Part of a small language model's weights: 15 layers, vocabulary 2048.
MLP neurons of a small language model. Each row is named by its layer, matrix (up: input weights; down: output weights) and neuron, and shows model dimensions 0-191. Each number is 128 + 32 x the weight over its row's rms, rounded and kept within 0 to 255. Numbers have three digits each.
After each neuron's rows, "fires after" lists the tokens most often just before its 100 highest values on Wikipedia text that the model never trained on.

L8.up473:103121131072151172164164082140103169103089166084124096102141158144116101169146155115131154149129105134147112169121109145140153165062123096135160088140190121198170149102166090177086100145119106118134144105137181138148144084099161112171061129117133091106156179188123141151049126127170126185133083096150102141187139111159185126106049157050119132112121133168132118141087118174111087148110084137102106113132106116181140138065114146153157110100041090121138135151209162126098125130071069129124083127184117097162162116118153076172085148144138152095135150103072146121120144099162124132
L8.down473:089169167149132133178130203104158127116091097100125117133106094113133177068152123124132182140139168137087145106136099107141086192131135100170111143111200066126148114167120164156147095146154112106120129136152156094141110080106151167086116166116160169092180096124134137114169123088117136071163141181084049139162147201122139122159073083092156051153052160118123090145096115097158131157165119101066166137144138126095114146158065113113112159128117147146139164092059153170140187136172103091152082126119109113060082165131144136123157163082156095095186099119137118156146132124182128111
fires after: "1", "9", " ", "0", "2"

L8.up77:107132151081136131071081132123111184160132134069167126105175157110083127159134090091097145228074104079146146114140127153108173146097130117157153086180155112135095100054133121150123134071168181084163109119104177108172085122133104119168129148173066147126141117131138127166103085072160069114160096143167169138163185110117096109112127232106099107139113151119124117110147107173104161078130109090122120188068115169144108114153139132191077121114108217125126179160174116165158162104108106123119071138146173138122102112184131130167107139107115118105139112134110135121114062152127104135
L8.down77:138095168111173137123146092116111074191125091169042067125143146163162063132112099073173194098195080111201111114147175151122153138154154118166101163147125118135102146157141123107053096143135119118101157101148097106112140153166105138102137137107119162148173077110209122152132100108123152144082127107086109121054156162105144157169142156116152094127132094075099153178151164169132155148142103208112078120133134136155157137143094126144141117104083167095073124130120175104103118115079107084148160151154125132091183101179102150124141120130139193116149095076153131093074056138154113097
fires after: " f", " The", " F", " c", "M"

L10.up544:161042112144142080112144143140143147108128066106104064154177125108164143170132138110074141093097161130108108110046085139170125149148144099098055122146120142124131118108084151094141095097099176127195060104127165091183103132084144107058121133160136166161114150099147112168167092144167159096125140088118171164117145113127102119103171137185108154107136121146114143140139138192177137153176133097106146121094098170142144094138080162138099137080102174181116155044144103172159099126107122162122063144146125144077148137116144146142168105129154138064124198141161166080122202124165142090
L10.down544:091101086124135127172134142147154138137118150120122110106118086134101111078142107074205180129174117111174090195104122099061129144175091162150132073136090154170150131093171107147159135150066126157177053122218112134102089139139117196156147112080081075160082090099137121113102139155139132143144132119131123155091144123136088141084142184149128134123164042100123140168106117129106164133110169156114054140113085163159172097127206111133100189067110112143119151127104130153099144109182145122110112155171133103109145169155105164131144117111075097142132085079153074112155172154169113173
fires after: "e", "ro", " se", " de", "ol", " a"

L4.up456:101169145097124138071125180110111095099138147110162140167069135174081130100161202208167120083082108135092162105152150139100144077098119141144208115106161140185147129081132065134115122049121114146157128161178139131092130131118107090152139157141168134148163163181103137139120166124116112160157182086171151097130138072159123158086162061143128100132063119120119140150096111202056137148099117077064137158164148110146177120114147071128099146147113185132141107157104107162120164149127094105071101097138149170135129105189135137100086085150091156090149126069135169120088127113109122134
L4.down456:108056138169147100140102165174135123178147109099133141118110177149105168083160101144119119175117133160169124090113119173173138123115129143131137156073165142139104171155068125073143115125108161138227132113216088090152132159092120142115167125138104107109151111130046138143172174147154118098171139125194130114125123124107117094197103101162150139147128136174135178112141057149087130136115103113097134096175093091126062126137099137151089137141169172120210124132112121148116119026106177129158110146158059123119117151100123108151100050088092173120077086089166114131101112113152125120
fires after: " m", " h", " resp", " f", " C"

L7.up564:122141117133156161112117145141096110209110096114123179135146115098154125146106145107152074160076127113116118092117065167100105139170152100148156165227170142152170156141103070123125163086139161132122150163137047157131124092135061105086124139097128083133163120177142086158087128108134127137107172136117131118143101107114077102099153164035131119163149207149094104083097115106187111111122079093115071149097091129135141138115196135125110151127159134191138171141171089121154159159173122127140138158069144149099106198155101104133100165151093138054115151065154144151160109114134134055
L7.down564:130164133163120160108118081115132088109116188119126158141145184116095078140159077124133149117190172069122101127114151126175133116166129130168144101103151142127177114146130126114109113089153085091122129141156156148069142130162170112155038105145077097151120134148090153067152130155098144086098134127154066134094100125124091101121088132090117083081189144073132154160131181171138196181122129128066116120163112071100144122167121089157149095140171151109132133081154149183062147124165171140138143091175114131122186111132096148064114131125200153055124111170179154142117069163179112080
fires after: " f", " F", " l", "F"

L5.up543:151121146121077161082056099118108111067116199099149145107068139107123116087102109169163158186146161050164091128149124141160122094106093134124123101229137086140151137124130131118112142120152210163125125142119167145149122088129172142068117155115094111113120097085086108116063144097141098112123174076115179125111092096145102171098141105134139132155104123136076095136161143098177128171093095150094044159043112130155194139096144100158146124143108131092132058121179169188126134110096177141137158170146118145131188129162122152104151131172126158144136140143090155146178135168077113127
L5.down543:106095080125197145187102130117143122187143172099110115124053164129132104132187166121122132167124122086163171135120097170112099093074114124147172096130153133130133104136137118122203126114037100171125097148100135159110109176109177130141154108126106116119091103098126179126220137152128106118137076092100159144166147063104112123088077165170103094149155160110093111123109120168125123122151125120148129103125115069074098107139154184141110138179131120092125151120130171129169143113097082109193140165081134117153014118122136143138141135158202122178057167155147124170081083105137166122
fires after: " l", "\n", "H", " e", " L"

L8.up552:152143120140142141110148140130151169148111052119139096071131099144128118124127149114130136162118104090081134160128157117133058142114162148172148121143162061127141125070044098110088164185110137148107133093147139135134147095147154179117094117150101114083214088139035047099170085204163094162132094165141133089185139117177135126079140124129133130163120176097042163156117169123193146164132070189108151142162121104132164167144105148178127094070161107123123144170052160154137099098124083115146167150111118074106116146133101092158178099114165117116111128114139136141143123110154119126
L8.down552:062082130116126135185158103181104130162156077179179125109114158149123151165129127148079151109128129170149117147204105142126151091117165090167086085126153098172113098159162125103110108105133072122173074155141094169096108170098113093139131115190071168173094125112154143155134078133170170158139147127108190206151104146121104108191108107118032113111180168141137096137161112119123137109109134160189130141142086177108103139123121118127149121119182100138056107157131101068108118148140169071168151110176082074137090135123143075102127128074081147137176170094091096093130142097114121142
fires after: " ", " V", " v", " August"

L4.up355:076126127077172094076080080098138172168118119140127154142129149078085052099145120130120100103143117186137104140098096139194157099130115126203130083104150153131139158128138128138155149120183125112164114073123170180120076122169165100139154115145120094102072161136124129100075127160176130122227123146144089113118130122128154113150100085062127136153105097134125131190102157159119121110145117187202112131139115156197195165160139100167124101064130142168097099098098141139107103138073129099130165187085131125106097130109164097145117132113123152126052115103118172094139172075207103136
L4.down355:095108145104144114147167119218106089128136109123149090139171138119213122134077110115118131105077112132061138105149106126156157152113100111093080133089128144093132100154127149151074184156135168154081107077131158078074147154083166136155107159128169143139114083108103133184166157096137137159123142098147082144100149194111156189197100130140069129164143113144157151127079113110142132167136131118055126108165084122156133117126137126123104136136174147125078123099175126131151105122169190166143138070167103119131113136104082082088070188142084129118220110095093161091158180177148165076
fires after: " s", " S", " ", "2", "at", " cons"

L7.up237:168130111103192150125120116117129176118223123093161123154090149154145173138125143144191097094122086065120105156126165085099148109084108118136137136177115130142165068105115108144121121078161124163147086104142194163177100155069200129138073138067151160088195126085095109113105085178077129172111114137157105185115115155174123128127096169097147137130147131158084138105097118154171104094082077098127138125109129139146164118079069065174074095115109099200102133160113152170129137138142104087137130168068169108087088095137135139101116151131169114076176163113176104123119114124137168146
L7.down237:098112111121132085110132131148146108075121049090157114121144075115083092135071149144131155081110131161177141099131109121151164079188156088155188159085103161071091193153134162134135144136131127151102092129176100141111102071136082126129135199125164080103148083162090143161152091123132152132088142133172113045195127132138088189062142137126110110110098121120187189129184116062121144127203121127122090169123182176095095088105199171134149139146137134092129138135123164157142160096091152134111132160106101200168154120134105081124170082107146104129096149122115149116165146099106110117
fires after: " ", " B", " v", " r"

L4.up409:147147128111128120096159154093123169100091170086085139091114064162124148103115117120151086125214093066113171101113183122166143093104162150147165138147095157130202154149074124146128131097112136134168122197076132158205107112072146120080129111122115135142152117157110071134077188134154180183088125092133142129056118151099182133144119130117053099110145166110128122134139170165107146146125094111096126143117157104157138126122124101144051125119108160133048131117200150098094111138102151201126179121136133134156159100149132111103134057096160144092110140110088158124147201174176125087
L4.down409:117132133137152107082125068099144092108166125151159132165139116135133108130124180123191175142116123142131114101156139132157157120120147102105102159178111136057112098109102129110100105131204156154159145206145103120151154094097127128155114124111131152096117111123105094169128178129152094129132176146127103102115081128147102100122154124204165121125129069130081114092099215098134164172119091081087133155130152119094188087162073167126098186088057146075070165101101193042121089109147107126087109162157131093130114119143119080131111197176113082184164137123147091156186168169124083164
fires after: " l", " ", " o", " d", " B", " L"

L4.up28:150125093093129077127105126127128192122126149088119118144128177090128123130068125149124133068095161125142167131096102159153119124170053156145094072139132161146171086119064089185112163123133164101125089164143093173164116170116148128176174088124134092209125151111110098133131175117125127186162112105080118050168147123149164093135086134168117129166092163189152214092112097105135096153157116127174111140084119146171105083137155175165116134095096175116153098113133124107099145130098141098103184176062061172155111127067129122155094093105147169106123173126101096106098130095111186160
L4.down28:097129160154088124169146193098137143161076116105109128186168122129145139140123086047088150121144089091123186177078112132135178085127129118129171172087073107188143126159115165148114174157072087112097152126142124141130127169150106168094140103148096107086121120120163155136110106166177146119142171197103130101112121148141187158152132087135156105178117118036143094104089180126097142137085153165133107123096128148146066144112106135096043159162131153122148114118189169170144114139047152115085126146078141138117100128113118106139080145082207075091151134122178127095079144175109149124
fires after: " A", " a", " M", " The", " e", "h"

L5.up368:110152182173208105099121101100179161100125146098071149126203107109092111119142166116103106153129114115115155109111111144146131149080111135160137120122134142152129181093184088147167122106143182054191125148106091119143145125117138130146138088135126079085184115110095125115151175098161146153130147075103114119143066073127106074109132186093111140129160168178078117119184158161157106148112107160133139111066146117155099087114125092163110189092109136128135213123151096190044149171138074130116187170085134152109106099140097092167124182105149096089157149115124106098103098054132152145
L5.down368:209120129159120079071167188157118128103177078164120123164103116122117129068127085134124105185141118168111205066060118136126094106154146084157178142134108134171139135157135125096093107085064116180156155094128132105120166086170123163117159131055120089093193120175068164109124088112206128087134108130140120122165174098114149150194145108128125071160094179105113046124110162089162153156156145132126148137112087151127098120110158166155115172086111142105081090076127179119067097129063128130149148136155157136111160133125097134128096156120132153116138132098097135168124149099158176120
fires after: " F", "f", "-", " f", "F"

L5.up71:136101132122109127111121128137117121074106165157170127138168127096113096096056132110123091184121138053093153163101147082096126146059094100123152145076107121110120134106156160141053099115149182142111141161107148152174151161102123190129155171055128145123122157156141117143120096154165144124181135109169130117136109141195128110089119112100126178143166117102208047153140129130076164182049145134120158120111163156138170132131093162126219051086120106121130144147119110092099127131158120126107116168139116102157195053132109184176113116145071135112142100148138171093082144099146104186
L5.down71:138153102148126148113174164140145189090123075099127103124107112129187143144118076105165153127164082167174103135126077221077090145195161139141104104091145128106108183148099157101161068139172093101188101078174121121100131115093164080090156130167095136117126107084091138124175111130120104121146100137086097126125206149117104088127064125145128070184142176173147165156122095111108112106179125165123092157160086117149148174142117108104151146135166114117102141118114154166147136135143108137141051121144074132086056206094082145106127104154138137158129112094163169145132104207112167102
fires after: " to", " in", "it", " con", " met", " T"

L6.up246:116121089091147110097120157130121168148158189080132190084125129162153140124130124159161114137131128060124081092170151117122177194105187196149145164156104112137113201116176149081113111106117105177114134195056135182133102150114133186158130186097108091116119085142160182154154183112139121140115060087182125131160116112177120127141132115048119106132144119140142123153116119168092161127126161110145100125091112144170149111075109086185103089158067179138117095110160092097097163138112137104127113173158128070087105060098120112185122111141094142130097098140091152092116068094137150074
L6.down246:106066161083131141111135095166132081113106112091125107162134196086108094116117124087104125141138053163171179143123105116161120100125138089131145143110186111140123107123191099136167115087083145110100219111246124111137108173148154094160081150114130165114074090127122160143119120139169139065116128218108117153129103125098196119094121126071120152146091161080134174165165076080156206138128091141120151111176114141113161124175190134089122128129148146070135161094171143146117172094099141140151144108138145103105119144132147039123152118125108119126094092126129085175153097144125157119
fires after: "8", "he", "ro", "hy", "ou", " E"

L6.up517:125115149118125140174158148155125140136171142105144126157113096116106146131115097094187081118176114099157084126170079107093106111086079158125128133123105092132151100107118131115108146150114142161096141118132154139170193167122151175212132059162146079133066184146149127145197142172196086135171082134107130093126100131105118153154089169108119109114117106086097143183116177142095158201056142104138165097134081116162148145087096117139173109154121160085137096123141115133117050136133167138121137112176099116135119183136172125152126090107139159014105098134067157051103098107164137179
L6.down517:084080166115104155147096028091116138060111183134087190109136118112161105116100094180117167143224131148155184114105082115134086093171125140156119093099119189103056171166131134222113147115099175131109083095118154080191088153112126104101133155109132121084128109098192127154147155085087148127123075130097107129121140100170155093153168167126145108137128104081088124105104135201121152191151142123128087139141172087107128111138141114117119172116159109103166117116166090120157159095170134133167147146126131169125079086101113187128162145157106117148098111158101183142118103099121169128
fires after: " all", " inv", " in", "ar", " prom", " con"

L12.up36:105150152144185075123092136138152142110117113115083113152143128098107154101098201089131172127133155139087151095098161111092145121118132130068172165168131139151177117108072166102078180121128127128113165116093138169146106149080157063168135173165194115101110104182120155128135085169096103125145051164147043117182109122149135159115135079131136111074133095045139140134177129109120113127119172145099150130154107108131179159163172119147091145144159111117096089059094178156179155165128140138168131106194121105188141107159132101183112107090080130049117108069103125165160100096144127163
L12.down36:199152156136147086156122137193127142138118066084109147114075170109120132069170079157181135146119099085129151065122178091090115138060094115124103178138135119099161153156146138118102196141151185106073111102111138109131080119151124098107150139173135123108148161103103133109160146085175122198196106131142189133100180162069124048172107090130090123123137187145088137097135139171107128130092097156160100129082136145073152146140111123145179105087133120114170184152138120127130214141163113086096131134092118146146145136114168119143151163112113090094112131126064163095044169124135145145
fires after: "9", ":", "–", "0", "°"

L10.up502:103149159140178117061137115140103125122189106156103164198115145110127105148160087118112083125175108148176111117140146150158132172099169159139134086117137121135133100121103142177104138169095150109188133103165188084136084124146104109142129162111148117118175090053125105128075133124140162137199133166115117079081115109117126189143106135178136201195092136171098056224145103101062115137123105146157166138104119094169165110151121117143146093095042122122048133105141121078156095139098122167098122125122085166146094130147171165117142105135131104115079156108095070116088149092148185118
L10.down502:139137150120132183095135139177132146127102063173095047123132161139092121116118165155122068140143120134099147078077187130111122123094147103156118178086167148105190069115132120128039087144152099108168104116147103097110113070060158116145110121125142080096101086112187066130086114125120092136183079101142112182126115104137090134129114122121168126114166159140131121133065188146138167075129182164150105171146182137173196101106092098171116132115123146108100143146108072143105142107134137123193128166151198080138179160140137145133201167097139111123136126139145130078125172169153164164
fires after: " s", "s", " S", "S", " sub", " cons"

L7.up535:118154147158092168121132111078111092148131168108091114146090081078124148117143187110159085116059125147111157190169168100066087152085150142095084096107159107157201125132164101128140180059106153104136137154119150119126169145101151052105120161120105136152112128128124087095138144099049123097153117142190124154122133105141175170116139164127097102111143096159137142139168230146176106102129097157110135131109100105097046138151131140169107126140128094060147153193174091114121170207099149193173128136126123130131118061085106106108149149153093076132115127142142132191149148088129100141
L7.down535:107129170143155127157148179119125150130107105077163112132121097165136127112124106116131140131183122123110164101106139141157074150157120104087108165089172120110036095169114074133094151081155163190215099094122075077130152130114173091142120163125128177055108194158082117121175139150156104103100161123087131142152108165130083074065078095099101117134143158204118143091162144143093083112128111130138122112125148151127150189177154148172217168124109099145176158089103092073134089124144123103068124180123142088104146158170144179135072131138167143141122091101131163104105099125099149163
fires after: " b", "am", "al", " B", " reg", "r"

L6.up537:151129102138115150127146165138132106099148209158176164132125157141140119106170148106140112100104179127145085102124096160163077138168136153123106075106141102149103129145071130115109081126051137136100063090112116123073096170120091119114170227102125098149196099115156155117082158082165153129138142076142170109135149067174112095091134161157052112119137116132122135167145136121143164094084218163138168125144133171125094186087071096142147126167107136098086124105122095151136133117171075137144137176105173120128138115124127132133181142095129189162077127189101104131174103084161087059
L6.down537:179118053159178139161117156190181153151134133125140158164078130100140088074138171128156089143107144104113098102100136106156108186181074131105108115165108132154160155111165111114119051167110104105111151130116117089106056132104101120173163115165136102125112109028135091149151149117159118157120123113139184159092122135152176135119091134107087100131107174135131161107145102108170097132125156168096128179189210165113073081171142094094140161154153088108104091128154083133178105138165201143107152102185110109125109171135130071122173131126100072126118142054132075168159112127108104137
fires after: "ro", "ou", "ri", "i", " Co", "ó"

L6.up186:090141101179134137133130120121129141105096128117078149180118101053100141158195201154119080105111114095182133109077125139161130147137120123132095150167073139171148134134132141135136121076097100134147116090124199149155087181143145094112136093142088119123073154056107081105133116124195115077183171167120120134109148166101145158140109242134069068069105112116133205145081111176119115154091142091098166109127049099148125151109116133170160156132133157093146146147129134209158149117125146134125107120138067123125147136115097136114172120147096095168097148150188123070171160099145108121
L6.down186:158124161099160168191130103158119085095104162090188098078129153171145171123105103121141129155140143116079091142139125072090119107155161203158102059140177144139110109119193040143108094118129149160094078078194063105136167096131143146139139107110115193125176103130165098079107133120076135131140126131119125100143082096176108120160130109122100145146169173123069070133192076080172110111173150126133174152063183157132126158126156101112125138090122155172166114183092169123128101141122066124131150112112132111142163131103127134103151101104201118141179150121054116122112147090140160130
fires after: " b", " ch", "ret", " Cor", " comp", " B"

L10.up26:152080099109163194094144131135189072162114135142125144165184117088101147205102150073132116157176074096158154098141080152135115147085122164171159135117191158081176091105167113204170138104074133122145132154143150158149149115104093105129122197175133103170104130150069123109073137122085108094083083126113108106187110152096136099096130149111131146115139167117139118074152142100120154140122103125168089075155121102000129126152131123131113122106144156158085158110198141112138149056108117159136133126111162177163139126130146089141129124139131155092062120082105144152124115170120163098
L10.down26:154100110116172103170096139141069112142094084139175143118089133144140165175112113132137152057167108150109182149147109093134138123135120118107154135121128117173110156088118104120114149122165177113075094131124107164110127139126148138142074066145157109137149111110189130144145127159191051110176050080144114099129132076106123110104171060164093142147111127076115148207136134169126128118127154112075113127141100153154065136124151100110083122128084146121050124116155161179131142119118085105141146139197170085114191104092124174132159132084144186157165106100068164103107110212120201184
fires after: " f", " F", " re", " W", " to", " O"

L2.up485:109187174133177111125129141139115161114185135071133150116174139128200183123151209073136107084137153156138101080066143106125140100110115163154130184110147165064142122139152120142125090105098094172132147091135136094128086139139064156114141160157136084135125150148103105167126054130181152083186152174131100099095118131052107096117087106123070106087055146122187152129107075124162103120135138225199105157135157134138150127144134107178128122126120112131077116082119192121128177163145120169169143176109094109111136108118089153124070124103125176112100100144119163137095134088120149087
L2.down485:085152164049121115171187145126156052147129086136107156130147126044144121106137122092084201094122149107128093158108146140154159161066102156095129178190104196124122158135102096155148150133160081122057144124140148116119133087149151095110156113137111116109128057132085117128126133167139153142155145122114100090172162125133124153140103153111072099127196087125080152135164165209128117129152132078096169087137113120116174167127123111142153176072121057079134138112099120222174181155140126107122125044112106106101193164150156104102085154128109117117162126141119109122152164117114110157
fires after: "1", "2", " ", " (", "\n"

L5.up308:101122135160122105111090177110116090118106114094167151082148129121108122119105163220117137132147140162160151136131142123098167125168159158154134068129126125165119121085133109135093156111131078158162118166129110086128145130162144111122061183103131153144052131138122117115147113105091147126129138112073135173101107094174073127098159166062075105095145146122180125137184163163110077126168105103104148160119122093147082119074158126128137111200136136150128181188097160069144173224180163140130115165059142102091196131220164097126123110096096117098110141038128097106105161115113130141
L5.down308:146083148176181145113103173189142116098097179109164085123148072119126124098135093106157176133125131103135165087148088174152118121108075156132151115082106103063125117134104135186099232160156123168107130147146133126147135093116131136177093125141120185123153123164086134131119161105183118108102112138137136141120117145095142129101113081108084105104105123099116100129193160130105204121077095109105193128100149099151117166145197081104182130158129119142147133088060165151127137112103126159134148178139067094148129170161165121147130153063105066188094136052159164158147037133113105149
fires after: "p", " b", " d", " P", " C", " resp"

L8.up139:152150138167106136109100155135146197118127125115117121107097090097150096098161190126130138151125109181122106114121152103148139166141066134164099183172103122187114175083127113137089191134100099146145120146108171093063191175099128132121127141122158108093170223062162128064102123136179118178137137146080064070198147101119124163194151153146126092095129109115147127131124112116116138153138116075129170142117138133125116122163148083089077157113119113064102133192136141148144157128196156118123145130145125094147133122142100115136127119122162132066124140183160122036097121036111072083
L8.down139:126091240110094117084115088120129085131107058141095179124137171148125083134184081113158088102158108120117098148095126136133137119157087136224162189158128120122133136107121126078122158146058155154123072141151101164135163068061087114145123144126181132132132099145142120091130157146143093124071100133170084113107138101128110094089134084191106167146118075112057153150122148142134139151210128108168169104148103100146102107144116097154146119075167126120188148105085110099127135090153172135178139185112166147162135139172119174095162106108125135182148082145160139176090092097145096145
fires after: " comp", "p", " ex", " rep", " In", " cont"

L8.up251:120142096113096070136149114085160091109085146118138188137129119161144162131083136138129127130108206118112134115144140160168133154129108215115135132109082135108096105113144173127118139089195128162164128142057156170149119091142164144150096145103119160129061119110137129086131146172125093162096088084120169093122098056177142142041074114160161107188132164131129094106179150108125134174190089110212118138129093152185138109112115128093091145165116161144152092117090127150139092198119150120110121167098141161160164143154100104189089082102143105096106181130153051094094140145141071087
L8.down251:129121160195096113085147092138075175106118087096114143189104138119179144146088128101132172130084128116139144163103095150115156183156118140159167147136107104173169128158186095085106064165108125090154130030163123110155077124153108078127128110156183100142143170109104151151066121118176128106103117175154117088130118179150103142114146147099142154116107092139128144133200121105141114180187162102166152145151136076139102148109129137079174142147096139090099119134152084105138099127169119042126203129112088122135072104162111084103152036131191125157148123118064133124165094116174152158
fires after: " E", " app", " a", " A", " ch", " v"

L10.up107:123067138165113130099137169092168170103091127075110089077152127114135127107086140075163121124213134121137098138159120151128104189165130099165110115170116142159177169078095099097132172138094189129143082158121112114113135108123167075151085157090147108155136174154086124132138150160138163127117096131148084085120148142084178087096134129128104124095105114137188073091063101121167110157113155163149117113077139220134088123101176131129183170192154072102087128149137199145108113096118116132165110130130105161222154083146087106103107188193143138110105087122140166113116091113155117106
L10.down107:119126116120146112162083064213133139130075117171140191183130085095139078114142128197164174134123169167142176157118094126064112088139110152129168146152151090104099135167142137140132082138126108164108066122145141147067090132087073145127103142164177100093159104098117158128109087141154127088192146130177127091104071079131115158172150070161124090125147152180082110165166109148057090132142125128137117132121090107087126124144043085112136149121113171163128155139122093118185088108132159149144125174188128125133135156166130122133101151101144136127064169092145083151158173107122044160
fires after: " In", " in", " cont", " int", "t", " No"

L5.up276:140096193126168161176109168158116154126179166064058153086102170181123120090138129094160122134086085129123159084153153129173157199131186139081159108123074104127141160188111144107155062137119104127127105115130141102136173061123095085095145147135140159100095113073111159149088165101111124070118132102164111152150131094149134107155141188093113127143195121153078114115153153198132111126109163124065177084090114058097141085128119154109049102147092142076178156190146146105130164127114137136132111094128153156123110117164143153130135139108062102121089186135093147164081167150146114110
L5.down276:119162143141135153132131145182166081195114103133150081174051153128178124146120137131141134138109089155135123102137099145127119195187180187163118161048151132124169120156091166095119109117198188175114106124104080121120100127095182113122139200079131084172151148060106143084114161125109096147037060129132156174178171107154089149093103122094117090114138123103112112094130142133116111055158084130134101162119132134103193150138108145077137153157145136168130139065135114111163140168111131085122095150088123049085157103094116095116169155115105118163133104136163099074122144127125110157
fires after: " B", " F", "ir", "re", " b", "B"

L6.up357:174134167148126094148118098130116169079126083144107136097145144105075159204166122106155120185143162125132133042140146195136157106124151112089126103106125092129140137112159128096136129135150131096177143146126146105142120104086165091148124173156114147143070180139174067066066092140128140090166082094117229155156178089084180117083148125142131100120153144165160107092124117089118147151165114144154181082117080153122155078109093136170161134140074190164049156144083102133098099098189083098114115103116144161111164163140141134105106180047121112156093121129116112136114114127191119126
L6.down357:179044147171113093122108134083174077111121107122109035119144151114109146117146162143138083130095129089138116146085094110171140102086121187155100130119161120166090105177135142123072129077146141158097102070120103117117148093154168124062132084128115209127111160120124190188178146114147085128162126111112118141159155146116171203121131125144149164139144063114088136163076135080086164096121121169104134165146146139186171111099135166059120158126171084113109180133121136190125184110129147176128154145121126111115127118107141156160147043124052076139107153113170136145165156100112118107
fires after: " de", " st", " do", "st", " se"

L12.up448:089151139117109108133170126109118173138054151178103050105141132128160131148146212123091172073148095100082116116162162131086093117118143113144127107127147162129168187090104108135090178090087150128138161047165112151076090120126161127185206144148152127157161147131123161110110123082121101133147076154142119129139130104164106154109108100141173138088152146168113154118099105148037147163173113124134172166136154128155132128087100109136118078178063103090163099084082111075147155119123110141158112154154096078148094198121126126170119172137147130056167107145165104126130104162194060119
L12.down448:081154189111148125147133088060116143166111104116137093130105136086165121115147121132137001144081215107092121073122101138134152095080101097123164161131156129159110157135194148095119131149150069144119137185119149105140130126154123095126134082122124160130130117109169113152104142130097187181106131114101156142171132141147106135105171173122097134144100135079092176155113143162190143109155112165152146069141144158126079129121091115141165163073136140155119130097078118092097146038089185149115108124128184102136117074151115178103190132076147195170101124094141148162101059112150130179
fires after: "0", "9", "8", "1"

L7.up575:114121116113157135171193099104105189117100081106106086122120150183115179132131115109100106099179114194106111106096161128144119182145134136148134125101153115141156121115095161100083145144191105116179125108160183065170100140121119111135132086081122151179178181131097139179172150067122184153111110105119124135095140080207119131174169092083084117174151095090094136127084097154155091145139112174146128112108067146083082122135119051190199144109123106066122127194130125134083126094126113144151130132117122207155122111104138130168090141164121156177135186108108115174153119068117129103
L7.down575:076129141143166154177099113156104166131123141130153155151112161094097093166165111097122135148142163137129131134072225111170115091146105101092114058123085107179101098096112167150125137138095097104144065154142091150121157126122157072181100096129150162098144177143157120099146160140110167074171159144187117138105123098136140132139155079059115100144086135127070097156125120077121112180125160102090123142106140122163128106109104089051127139120202118139115137124053208087082110112145144134115079195157141070121095171151153164128203109134149157107167143136117151131174121155087066176
fires after: " In", " pro", " in", "rit", " t"

L5.up117:118081101046111130116178113151146075167091136117107209181118130137139113155082180132106160154135127101118143157149090101147103143112107156089115212190083143196135158088126103115156157106113158108159169129126161155112086110127151186204103132073117124129130099168165151083158130118163097135085057087153128109133167103117140121071141152195095082111094184147131136115138082114105114110114100147119124110124114164144112096126141125163150116112145090165110140160169153183124083094118135141075078080070089158218191118137090127100102095116113184074130111099145142143114169135178119132
L5.down117:149162136110091131123075130110146120088100127128123132111142147082125135130155140151146206111124163167116124136161178143106135092119142123126111108143141185122110119156098164131100178076132091130092094123173101126116160103165180084117110091122161107179084157145113092195155105145094153142169152123192144086143116169140149075153132153116053156114204094179110153143116160185149088165101123092079108134142165162095154142126066143110132192165123029138088171144114124117099159136140132090098126151079167099117130146140140118137085107109083023136108150156053090063123172160085117178
fires after: " in", "In", " In", "N", "F", " N"

L4.up89:128144128119080106163127116128180086080070106142132170100125118044102155105168154157168114142168100079126154131113140126092140113121179125178145133096165175207099138126118144123076234075123121156155125157144167142183145175141135119151089135166108138110127144143148119131142177133143147156158131150077117137175035130122102153081107117117146102103108128105128105155154160087084097162111143143085168084156124156154113091089121094176170163095124091117163145111139101053161106132171130113073169155136122107117073093075088170163135170109064135119169133091123138105118078067179080156
L4.down89:114090104163152137195171139133174139157112033137087108187172128099129156147206129138088166085157111120145121086154143168130114102100184175122189079121120097124118184145144114176148047123072198078168136093162079123116162130088147114125109160160101137140181088127106144063138124126071148133120077130150125090136104118109133110150133082158053113095150158133118097119090143123109130134130110190126141091149161113111162124073184104087097089117156130176154115096172192140140116166137198100109116183140159102124154129181168104137120121082143116122147138076129074109094120110112106107
fires after: " P", " T", "ac", " met", " Th"